Part of a small language model's weights: 762M tokens.
MLP neurons of a small language model. Each row is named by its layer, matrix (up: input weights) and neuron, and shows model dimensions 96-223. Each number is 128 + 32 x the weight over its row's rms, rounded and kept within 0 to 255. Numbers have three digits each.
Before each neuron's rows, "fires on" lists the tokens most often at its 100 highest values on Wikipedia text that the model never trained on.

fires on: "e", " it", "p", "h", "n", "at"
L4.up877:143147137143060129081086130147153204126203158104113142200164111111117146112084091175140117107047133066109062196160135091100181100126117171101171169134140123207169114102108117114061098101173161104102119115115106134101105126096137124161204125153071172128125113106135096133096135164164119083112153088146174124112169128146108170159145128178139088153128126156060162128160139133162131063132

fires on: "t", "an", "P", ".", "ant"
L2.up257:105106124099125114196156125147126142096152123116109109094103065155145126139093188146116095168154124128127102116159139119150137073104097141101138113104109098118093128170094109074147165219178115105102090113186168115128146112124084158122093105128098146142164095097094134159142193120103120123100087131107138106131168124130204192133081104115145182089187134108178107114093154124136138102145

fires on: " not", "el", "os", " after", " Dec", "ine"
L7.up219:107095141161122085149161116131165139105156142172103117190167145074099125103063124084120122181089181074151084137119129123112132105098157158167084174099097109112102178083116148127124188154116106148070088116092148146139107067135181160157113112147143136104035169189171136084132183073179096096150125150146187077111112079134133078056138172153135094134160099096168136038167124073147178154131

fires on: "ru", "ance", "ing", "18", "s"
L3.up655:184122149163122128171110106123171148088095152100085112150018148066101148168159151112114110132157166148145090099190110194115175134134126106097158142171103150145125178138104139138135150153130153115071148149065076112128138177114133124147154149099144084141143082148100057172107162151160144161153118110150142131103083118098151161051129050136160112122115141090114111174127171071137188148152

fires on: "f", "and", "her", "en", ":"
L9.up534:129197184111140086189077083125157159178129131104133127168121103096144128154124127105137133144145094066122115112160055185125158083127171147174122123101108103066147124151130179157162120151124122117116100126144144157101152116209064104108134096169128114104152144142137118148100136087103123155097157183164123046098195098173148053127091127169107089096160117179125162164109085153098165146102

fires on: "k", "and", "a", "ines", "al", "ab"
L3.up936:127160142095110144193117068166093101121152179123184110157174116112091153121191044139100175135067114168124090128183081031067093168153121166118082153111106096084099142110168095199094151165162086108117145178138086161125133109113145091153147133112177163141112169117178133130159153109103118167151167141136142100148131112142152155110154130185104182097103148156159142147101091124098123147178

fires on: "ly", "en", "on", "ition", "our"
L5.up292:143160114130117081128136147091111118156132122145079190112126138123085121077118067202136122090167119133148068132190104147130102105133057079116103097124133229158115091147150107105116128139123147131161092164168069117098115193187114073091125167182162096150121134136106150117148090095107166104138185083134169154163143093117133086131124071121112130196115138209105169117180141186157168158200

fires on: "\n", "==", " ==", "ong", "ig"
L10.up768:135156127048178122171167133121121094166180109120130095111127098162131133153167090097088139116093111193129157137135144120065171127122128181133151129146139122133099079123125187169082157135124144165108116120126176106119163117181094049150144156105109137124108139167154111164136078109181142187182111169163119107115136086167112028138148107065148168156188086133123176115092154154134101185121

fires on: "en", "ie", "ol", "ed", "ail"
L3.up115:144108144104076086131139115117153129091092128101193124090118150165081098177122133139062141013149134140150102121111111108121136034133083129152129153123124094164102099124134130115186155143186087125061133127149099168168136105145105136170153148194141107129089115076193051126153089116156183080088139130176145157127153085108148147133098141112183117143207098121186116134109143103157165159098

fires on: "iv", "ic", "il", "i", "un", "c"
L7.up90:101164092150121148129120117081174151172154110159101155134163139114178094110117135167093088137090138094109084148096115121169115142157131130142086154144163115139050100171108177091185091126091163159135119102147138158066101071116176088159167064077081103217101078141152118158151129155122088110112098146151049132117174149164114091123066136167099084121107173126152117120114137160138125065110

fires on: "iam", "ad", "or", "ier", "s", "im"
L2.up759:163148139097125159135074105171139061174125136162075143117155131107190166190128112077154135178090100133142059171195122152154120066130108098103180162097111107122180164114118113216109101136120078061120093169138182121117109152157105141137088078148103093152137176094110101074127091139172081118166078121116071136125125102136096129163127127110130173129140098152146163118138122064165155095197

fires on: "a", " a", "i", "ro", "est", "c"
L10.up702:174113155088161067124028120100113144111116135139186119159184058142106123179164120175096086125130143118122157185125122156191148119136174083149115156127106094140094136111143156151132155140140142173097123068170141149095134105138145137128120097095084109152128102178132130135158107142091121111042118102114153136161150140095136124089081119134079112156130138122094145180132132164046101096149

fires on: "a", "d", "o", "os", "ort", "r"
L10.up787:087170153099090127110122168099104167115146118118090082130137162119150169098183143132120113150102090094132107123074148123193174054116112133151157104193084082152129179172175195107083105098126126116103168134080121148149161128120094132145194078144153131201118099172132078116137098184143079116097115135101162154135120204125103078118141096101105181102111144116204137156189142188168177168133

fires on: "ar", "s", "h", "ct", ",", ")"
L9.up129:120139140138101144186106122050173151119195164132181168126155135163125113145089044125122153121154137145091065118099087154105132135121145056149149192138094114095137121141108121152137126110215125183119062173167107112120089113141116089113219147052130204163134093144096128184118155097060173096107155120102118113126111131116148155116153078069137113180121109117100190136157147127055080139174

fires on: "st", " work", "k", "ll", "t", "ton"
L3.up195:122132136136124139175146204134116102138148079074149122113064175200102154140140155137053130104131126114123162155134166123174135066121153122124143154149063160101099115175101175062177133139153142162170101143153153174099043087111136137123066103135149079129124108055089128245118200118082117091117133118124147127079112124127096195107147169110179156087117145152156119098100150151109117074145

fires on: "b", " cons", "y", "th", "h", " sub"
L13.up11:134148128108161198135176117112089101143166117149083086083104125217156111081105109134154128169111097115132169141090106171126080103098113160130100137073099141086138103113165118121152120170126142128098057144157109127092086136110124157165121156128065115158145114131187096160207125116084166173087126166176152134103164181115085171129038168170133116182137134108126099166112144139110119075197

fires on: " have", "s", " are", " has", "es"
L9.up614:092095063082103130139121148056123146041134127108112150129143184160129115100112140051144113099121082128154155140165142137136191097106211176157113109108129106142118131100065136168158135097122123138115136162160094158124139141198091096177107130190136130102136076049123078088152125121135110151108109129107165134126168153147166081119162170056150089103123089126127176101118126139100169104120

fires on: "n", "g", "en", "ac", "i", "on"
L7.up133:149146090086109100138152139126084124139108138166082150109137085117123015137123086116094081113090096160068142112112108103145115115137154125161069127110127122189091107169074146163140123190127158144143128094090126127079145150106143101167076122146145146144182149079110175127127056180095106101200153133148120122179124105133180071084138136122132138162094067212121172142135168135128151172165

fires on: "ore", "00", "000", "out", "16", "19"
L4.up667:103101097189128086088193129093135135132150159110185146105166159083206168066105157080090083162099129139118154114119187129135082191112135152110108146161069142089105183152138104126126127159149136102098148131100093150105128175120130146136170187136072154147181078098146175058091079142098149211136084130151130154096135150136135067126113194070109201121140146101132140121177110088118122149078

fires on: "er", "ther", "en", "f", "ad", "k"
L9.up742:130147137107145144148139155170123115129104097123160119142133120139140087215121110104102135083102097176107102132188130188134125082116161127165155160104145166128153133157144172111145101158140064196113093093139152074150142120092180132076119096169148089105095163075084088108128114098095123100170116162151144123147125129193169126129133117138095152156176117146146140116128132089098181113081

fires on: "h", "ab", "e", "and", "s"
L5.up948:089131132165114039087105182113109166130085132128198095163129125135137104105102145103121117079112112075111129122103167115104165112145108144118118191157123166145126155145132078073129151123115172062167138018100115130126154166080182115179133130152116165154140182114136102149142127139158073105125128176121140148170147132130098177133127160103108091167160147182089129131090168148067145095156

fires on: " 202", "es", "l", "ur", "s", "t"
L7.up629:121191102184170091106144108082110190129088101096091095103134170155094102124157118082155119113130108126096113124148188138183106151112158129173114088082049134126170130069100125136168132118125094127133118114134159150170119073144066124171127068138097116101086114059122136134186182184110139170083136126089107132141139145113190075152149142117117089146112061143165123117124078156198107146136

fires on: " 0", "m", "iv", "n", "oth", "ision"
L5.up33:126095092100093206095063102071170166132148107122104169145158129162071135117134115086148138168157111120188227140105127090111072113168165102099149184153095201101089174159112112141129072176156116139116110167171163105177156158078129102151118142105144118159120103132112117155125040053201147128150103104143114145085060120116121183143103164141131131138123129079125089112119101155114144159143

fires on: "l", "ell", "iz", "erv", "ight", "ac"
L7.up286:129129119144148118104158129157120135136055101177134188164149171123173129180099144090166165105152140095113132147117161145099111146172196114070108091136103123128122155156122124089124168088119124184108130027146163153126120099146166109094142110067038170137088142215091088152174114127119144118176113141102170144129121118120173164070101162069146095114081150151118144127171146115117091176116

fires on: "als", "f", "ld", "ace", "es", "s"
L4.up781:171133172096104147136174071112145150146158118100136144134113095108079104137091185111162119090148153121076141172178113137135120107136161076093117045095146108075105086140096054169131123138158114137116133123138105173165148149107133050125153121146118140149175129106093140093080177118093084145124111163140135144136111109071164084141153127126088145163127160187079123115185120108174133088183

fires on: "s", "a", "it", "ar", "ill", "or"
L7.up455:098129109118182106139102114204126115131144143117187143172105148095170176142147109094107127070143161151164132105107108145129133142113151102116163145142109154139120131088119064172074121087152161164128145222066124147080132194156151111144171156123132168128119128136162125174124166092080128118108113122069139167088137131113161116156129108082130120118184156146096128146135120112085077159158

fires on: "tern", "y", "ate", "m", "n", "ry"
L5.up779:062130096111134101120089147097135089134129174146102122036189104146101112130145136096101148141114096155167114145095124161151037171158100062116130134123125165072145150136153137180142091182133151139148096123163132117157111109118132138156131114084116106090106110146110128098120120166127083071141108076200099157063137128096149148104098098125173099179103163192144081177114137121140172113139

fires on: " A", " in", "u", "ond", "up", " "
L13.up801:158126124158094112143133125183104091096135076114095058151177123125158120169148139179125121135118101151141120142148181116109132087104098128132126146108184115110065143180124119096077131082178097139088075154089125141101069103152085098157125119117127113119108136112074114108203140146199149128179050090045147139113131134139095133181119218108088140176096105188167128177116149120199076163163

fires on: "m", "y", "ie", "an", "em", "le"
L4.up947:098143108129074145135116133108080093141124165169153080048144096146127097135165173085157083103119091138123144150110134172116153163181132084138140089135097131093128120089112142112138061109114082094155118121134132152112159135096126189172133116137154134139174113163153223082109111109120113173148101099146096095128098120078133082183157218122081102201140202199145084142129143162126125099129

fires on: "ver", "ast", "a", "u", " to"
L10.up215:182107121131071150124163200167122098144167086132123142130101081186080077109124180151155109125156093175053097145099130104091136134065143085165105122179190109175216157096169087194129085122108122116076109151133085207131121112138075098121087099129098143150137107088135075110122194175102135143139148140070150122135149125142121145078173130181121132167106133142152084087121150126132060058081

fires on: "ory", "ons", "en", "f", "n", "t"
L4.up462:084152149134160135094171122100175070122161119122103122092104085187124161096177109109050141134073150046142137093109158091122131148139131092174140164166126153136081080118105123168095182139135105144209105141140147085106119188129161150114168156144159165144104141136108184102068093133119123085095134136129114112153066126089109068163102104151121112070147192096159103134150177106167096119149

fires on: "==", "\n", "===", " =="
L7.up519:146113123134068080135056076124137136144149141098125065102118122097145112066150083120109123103139106198121116162119144126103125170149163177096144082153133144149104097191112076182151089090132132149100108139124160115119177142156069123067126114126109148124096147093098174131170126131131156152117121121138166187162144122200131087101109155124148122176138091116107189138101113156181124184096

fires on: "ision", "est", "ier", "ad", "er", "ide"
L4.up892:165140081111127116132146124178150172172136105134117181184139087128100106162093112137058108151118139084158126126163086158120127153150161115111088148114090157135072069111174095098127145119139096158144100072163091162138096105164190213124155062136082112091092206115108145134187125132154084107140101113141171120098117103115167149096135101162113106175173161059156123119135148085118154115071

fires on: "t", "ad", "p", "ure", "g", "f"
L3.up605:093138138116120145129132132180125153101136120127136116117140158186132104129137141128092195158097157093178110134145137103122062114098127103127151147146130094122049084109108140180081169101138092097132031124179126113124103174130151201109176134133116155146094069100114112111122135128126154111130185177097136124077110072145150136160077139095062162130114171206101128142109095133127081164150

fires on: "ur", "erv", "e", "ther", "ell", "t"
L3.up551:135101129145140129080109089073173103132078103141075152132080114133145153147093131081182091084146086046121040094144140142146090133077214146103150131111122097137120136123097041187160155105120091149075113078096197142150094085108076100152157127153094141107118155201125146149184157170161141128193111167095144140090163075120109117149091135073103172204115097114109132153157092144122122133111

fires on: "le", "im", "en", "19", "ru", "ad"
L7.up887:144162146059095197168134117159186136110149161094053183077114144162101122095127116127089136075124095154153173120065100128193075202084090191152120139115123126118160091145170113147136105132170122140176132097089154068152143120128102188040064147123096137113170088115132099127141094110056156118150166125195151148158148125096143085117124112118120148133137143072135187160125192141099126148132

fires on: "le", "on", "s", "ing"
L7.up554:152099174224092150127032111044128142071117168162141071055121110085119122089164131101112088112147173157203151085179151140158182090136113132120133153124127159102141168107136145076126074122148135124108153110109177132131090203077114140129152121163103091163108136100162106101166131096154160186112104093116120085073123161116148187077137119115082148078149118144132124109111156184120120156145

fires on: "one", "a", "om", "ue", "o"
L5.up48:139148156196090155124174113105127101112120147121114082183113125107117102127170145120114155101126138128097116150125168167115215098110117069132154121132158073121075141103113182153143152149125108102103168155126079102131125078121114066134177125124104113088137170159113112153129069205181171124144096098128143162204182182131140116054058153093116128091158108140183138154177149144137132115162